python train.py --n_layer=8 --d_model=512 --n_head=12 --n_kv_head=12 --head_dim=64 --d_mlp=2048 --vocab_size=21824 --activation="swiglu" --norm="rmsnorm" --norm_place="pre" --norm_eps=1e-06 --positions="rope" --rope_base=100000.0 --rope_fraction=1.0 --qk_norm=false --attn_scale=0.125 --bias="none" --tie_embeddings=false --parallel_block=false --init="orth" --init_std_qkv=0.0272 --init_std_o=0.0338 --init_std_up=0.0389 --init_std_down=0.0389 --optimizer="muon_hyperball" --lr=0.0132 --beta1=0.95 --weight_decay=0.0 --lr_head=0.00561 --grad_clip=0.5 --warmup_steps=200 --schedule="wsd" --decay_fraction=1.0 --decay_shape="linear" --final_lr_fraction=0.0 --batch_tokens=131072 --seq_len=1024 --doc_mask=true --train_tokens=789800000 --steps=6026 --dataset="wikipedia_en"
MLP neurons of a small language model. Each row is named by its layer, matrix (down: output weights) and neuron, and shows model dimensions 170-297. Each number is 128 + 32 x the weight over its row's rms, rounded and kept within 0 to 255. Numbers have three digits each. A neuron's up and down rows have the sign that makes its largest values positive.
A block is one neuron, or neurons of one layer that tend to fire together. After each block is what it responds to, as a language model described it from the Wikipedia text at the highest values.

L4.down964:145152100134122170155141087122143121143125099146197106101137166114119096164181101176161086113147121096115117094108133145151069193141134174206168152095180114140137137172098065156077087153160183189167142116136122091153143147111151133121134176144188186095149165156126155157108113163127143156159157099100117095192111128137113059113122131114132143107136131188062119121186061133122121109139
List-item separators. Commas, semicolons and table pipes right after a noun or name in a list or clause, e.g. Iran, Iraq or 1995), Guadeloupe or Pool A | Pool B.

L3.down65:024117107134139178184131124115123107163139080096084092106134106131099095136111108121119126171128073144121191089106150131154148089181142125094117164113098167099130129108106132120119153116212113087145105154128145120153216065113080137176149089138137087163151128139126169104158133116138160160095078119139121153121097120098196113077121147159060150123165130090046144165125214171162118116106
L3.down500:163086093069106125126131117150137178139126118130144124121098149149105134132147093129107165183132151077079159080092116118092126083107085064201100149168150116144141149139099148151114095154115079134138088101109165142152133125082165082116172098096158064126137191138108179182164137133148133104168115148125110124171111127143110160097131184090120195136091142145067155050127181185071139154113
L3.down792:134135161144168156133142179156158144114113139186131103150126137101118096137173119155122110151150136137110081138142098150116158115080152130132175067127155176147102178156101247106137167115009142105059131154124123125119135144174087137137105112118104118172154167111164124153114132090125132100114140104115112131084143109099110163139113145088092076169105125154144142122133218143109107090080
L3.down1118:066191096083135096092170146154131128144178156138150087096153145122142139170113178092126097136096182164101130123117103167150096125129110181100099133124086089131159139138134075092143143124151138129141127149102138207146097130100120148093101084155067133119146146110140075198108112156139110132124155161097155174160138111093156078148187147161110105115144098143115119174080125144202174117154
L3.down1142:073076112122185155172075179103103157103155091116124136096114122122092211111112145120165165150149133169138154133133082217159178138157080105184132100153176141104136156157072142134095129057115207115104144157109150166136081063119109100074121140084115100138182140167104128173109134151138141067114178140078072140084103139100123115168083094232129099116143185147125082109114082158172152134111
L3.down1166:087168157148120088146101126101144064111132080158120162133172098123131176116136126091095117191102148166093156188122135111149079085080161106064120130166136094167098162142102141172154143183164081138093141139134148114131101145088159180141110124090060103106130164188186139100103081065118137146147122101094188158102150097174160158132183121173093122189119144105116152124135140163141117169077
L3.down1401:091156086142133132085098079123157161158154068186143133173126092120149163127133123146149125154098138132143142087118167129084074131086128089126132151156141127145149158078094143127138085115132155152151154143137103183137140072120146192113146088153143107112147077128141198148098164091133158139144202146096113094171121130095137131192172150113112145119095097077111112135151048153152117111086
L3.down1553:106215087097187146152148082054113173138151134147053203131099092144150113129156124103161185169123138128178087211180073081138090120125080142128142063154116169142160125130139098127142149090128084145156152121126132153129083133130079198114108142112138128137119110141146142142129106100115117083109073158137095202166084073181117146109116115113159103142095102108085157124075180134102129112111
L3.down1570:097210171121113065109106117107134155159144158165168107131106177109133087135125155101083181175160203116195109093142154125136152122168146095172133139141153172128135215118152180111098136130105169077111080141147124125126088213096165152140117112108140036106139087084122140133174144064115167150047121142147133171135086092088175135181137145134084095181088138109185133171134095113201200126122
L3.down1685:082123122122117139117119062123161109141135099177114151166113143079138090180073099103125195156097157124112059155131109077183112097092150095073110136160133121154156147195098100158102152181088129170163187135156056146120118160103133185069131104138134067184146139129170094158130105113117129138114187150162102126150100085169100150125103115193112071115132109089108075110108093183080103123102
L3.down1717:110149156126149090156095146091191107192150164137185097157141110104129084186202045042091146087148157090094079088119170111097152136099111059110087124112149126172111118123094099154062097162170164088120130145069096171112051201077029189099155122195160135084082115107162109118116151113125143076105133133115124145140073140131142106149168101116079085165093134122101081104114122119089129152120
L3.down1820:098130107111164087159067137129107129112124093164113172183112169157127139091143151077090100155180159077119089154076193110089106081143102155113149152120125151129210130139132144138119150174102130165096179132122134110096093083126105107165197106155110177137144135136133089103105165115155142152154154093147095139130123157143110066154107071153096092163119119191122155151148048147132181063143
L3.down1940:103120061120123120182111112155158152113095121135140148144134085114142148125067193148111134174123167137088085052136127107159141156153139175104151184191114096172173127113084104073153216139150134060127137149169132157113123134128143104147109121082175121115126191088180134078186087101110169098135126130108153169155121077089188161130151112110090163093142087128119130136105136113122143133070
L3.down1973:161179137116175150144104106164104168089088081139142123090092103126160108102145110184159153096078141161119131161108152171161078095095080140101120143140129203180140157154111070129173163071135120196140113106151123116108189103176124129071133141166153116083127147128187141099168186171138140165106128129130134114128149112151100161136143164148128100111111139089086113106169114103197082154094
L3.down1999:126153111151168086146163143134057143161131112088111112101139134155136066146149078126085140103114112096135098087171130151147191058162095165128121117088094157130127123089186182105150142124153177123120130139076169113127114112191115135173141161107129122072136085111151144196182147138150142143084135066131024099121176150155124128159085113109056097134142137150096085175077120086080144199151
L3.down2019:080112098093162070081155119093115094199105178106075105138104122076148105101089088102091127122097168110153118047158150184143148096132151149114052128157130141168139130108151139075103106155121140117170102115114140130137118149142153124128168104097078117074119130107150140142099079169114101113089163194094118146121124119146135119154155147118155134170137130131127100185179115131171079094125
Post-name/date separators. Commas, pipes and linking words right after a name or date that open its description, as in "born June 29, 1983) is an", "Kozaki, a Japanese", "1886 | 1889".

L3.down42:153118165106143119080092133088105107129138119138153148082159130126081146118133185147136097171127158119114114072103173106155143180118101191152131122096091048169124104104070109096149117168163184191073137147107132152147173140157174124088139124128091191092135139105196153159196105117146132117076151088111090135163157094143137092113148084187134141129134146180130160078160088109110086139139
L3.down43:153161109121131115111104102118118084108171151162172154103098132160084177146133068174096112101175137112106127111135100107196132177110151175182195162098121105091166156100111115147144070126120143073158163141161140102139161105151160094123110198163135125141077097163132142144165078117140121139074146092126121098123116109132115107126091106140143087084180141173170141135184139179153081124201
L3.down94:179076138089146160137174150089139091140157114156154121162134079017131087122222160151111141121139106109138091103141179106108110182117105113120131145070167143128121136078138136143154157121127117132121121121128158137134128129087134135101129159193176164134157099111100082110146169072096170153094129170140157134162110124150094148098164088128119136053126147146063113103115086129160133093152
L3.down316:125160144037125125089132129116147148168103080154134135117100107058172140158201080150095159095109141139112121086117067115139108139104157129119109106132080108129137103106193162116160223114078079149150137136127097156141152143116131191116080131162149151112128094103108175160169190137106090135120112153096081134149105096109122086112110164085162146045134124063115162112082149149119121107101
L3.down509:153149179124136127100121118075181148112101085106095137093127075081179111118107159190132180096203131073155161068131085112110100141191148153113138130163103079167134133069156107137167182088158183093089098108182076116161112120133134126067137136113201110131126127100107123144131107140161196134135172083111136156141156176093098164084063180112115145082105141113052085163120078113101136138087
L3.down546:155131138149177135149132155137070119174166094168140182092171156091099157130148076151106115133158164080132118182104128093142183174153062158193156138109157071116080158125069108151108040127101094129189116162111144121114106134080172119111101187107110113116179092090143121183165078109153096105099120116120191123140153137092129122120139153102096181118080150108124136137100119108145149153145
L3.down589:172156129160103158146136160168105133145137126122112206053167116199131156072081152178189145165130064153133122079188114162074210165126147109107111111141134092084170135106155037117122111128168107144121114098090112122125150081091129099160154202134107128119148166118177156194178141123132139116125110098158098095096165101108161144093145174082150133107160157130092099131143112133121109114113
L3.down693:147144112111109190153180106142095132146148178137157087123134062115110119120060101106113117156178199104146123184096135119153143075141100152167095120176153088114085147128110092108153108196116116155129111172178142148102157130150145149073129115083134108130188132105168127162121123119123109148098092116132203148151139150132132098080225193146118113146092128160115128127063132137151127187142
L3.down762:113110153154153154154159120159111118104112131088098113130140169126117170136109207153171164068104137167083137112195085176121081131105107061165081155140179078113155109152165163116145078089087168128164125140173165139087090094091133141147118156131154192132091133140089218159156106138096089087102119105081119061118165044113073103167134158102074104115173053155096186109122201102083130083129
L3.down820:109105172117144078094103121108188164124104143063089188163079189135144166136058185119052147094152094136120156126154182174108140100053091084143085133120134163205114116108114173121222142080120110107164119114136165093110084202089134103134107121121155129160122100098112114116166150106116123103125161069132071098136147114159100125149103135127093114130141145101118108197101112137120089068172
L3.down852:124160124118092167080106167099113107116146059203193157084101090109107159113139117179127094098150145157131126097156184084184125149130146165209134153098078122103073111106173096090125143138109111154115138150154142140140106107134100153093131116198132155148095158146183155172097145153133108121112055152089156150116080161092122095090147159149111144128107141181118144123158126110144098161119
L3.down1319:129048142129084128111132102108140191096140178057105055157132149110122102077097156122128148089109133120115172124146112130083113128090138105142106107126117180109129114183130158213139208163127127093137115116101080158094097176154114087167048104103132123174098143167110096135143073189150101109088152102108090122144153140148136104145182138133109173116197141124160147139103122111140158147102
L3.down1350:167124149102136130097105094129164091109135144088129126122131143136076095124096165178178102147124158065199066140105118148147104121097134150121108104181118106094183116145149096133136149087149087132110117164136103156112133147141122181098084133189144147158106134087147130128166154146101133115090140133140126173125150163098145119163150163093107143179179093186106205150128094166115091120116
L3.down1555:123107110172119087098135128109118137101099174160085176116143132163118101109068173127150150107103128136140153150137126138161113122161060130119120080145128196097095167124095122087153120143164158137105156125110137103123120114139169083154118147076117161105126161117178107096091090093094184137142157137141111076077121103186135181070136139113191159141177141167145144095080118074145106150119
L3.down1730:155135158086129087139162121083070113117179164166144132070113119109136088142088160150073099111105115189134087123123207108084135168145142107084124126150117184177088137098141088106156146150099056075165118121117155152077118144075081122143134173164134166137091116137140063134117111132115084132170121142161109099087114185150089112085148144105134104128105129061182197136113089126133161098103
L3.down1861:122157171062201170148158139126171062113122119157093073143094156132163130088160155130093111141075102121140140089063134146192137130147132137131117135129079101141202104116120142131099099108115161146147115137103067189129091118130167172080159141133153135082106098129134149131117128157105130092115132120156151127112135150097138157106111089143135141125146139140183111046138121107181123138090
Clause and list separators. Commas, and less often "and", semicolons or table pipes, that close an item or a fronted clause before more follows, e.g. "Like Ahoussou-Kouadio,", "civil, political", "ALC ESP |".

L4.down1282:111143116099142105088133119094101190149151193107114138135146164188131122102153092098128110107140149128128102127179076125107182154083164065107075165110109134123159128106110122117140112084120143110144119097128088159103109131128097106120157136123094116137175159072119158196119079129146093214100120138113092167183154095133159166099157141139074096178151115125131118106094130099134068093093
Date comma before year. Commas following a month-and-day in US-style dates, such as March 8, 1971 and December 14, 1877, mostly in biographies; weaker on other glue tokens like is, a.

L5.down287:128117073137129148074109099101151084156052100146124130135154096136145102143126168051061095161092088155093125086165175142077177123185123187086125125113144135112132121090124155058102141105135139085105089067141134159088114160076130154062178105136114125158080152123169160112168176120143156073111146122146107097119129120096079107048079178099145152140148162149120116125129126079079065142136
L5.down425:122169148071145132126077083135086162134103102166172102138129133176139100117165149155118132100203079101140164106078116124145202156141130155091151112121057151194094100116149136115147151147108116131136136092110145068172137133153158084138082159194173106080087124119167145116116149147151132168146123148120125102152147120176162150164117135139113176157145102107141163193130112157157152163175
L5.down978:135133121128135138114109080084099157094159134067111095103163109141123130123048218155119142166114144122130138103146156122129131121091151108128138131146114133131121168079131165138152167106145105098033132175164114158108156102140124066180084102120140166120145135102130144084118122072130095173109190086169121169132143198148121101105066104111133086097158130154167163135144150134109168102099
L5.down1278:123115064089171134139115159152163137110208104124118145088126093104122105111134153108078139108098159150132091129099086130104186096069108113179136098191154147076141164185169055091114106159089168126108159149169140159102119106105152133113103113129082141119150148102124120166155143123103160123099114132126072130111174154115123140076094086129129179013128150118150150103103132141124151150105
Date comma before year. Commas between a day number and the following year in dates, as in May 1, 2012 or August 31, 2016, plus weaker links like to or and inside year ranges.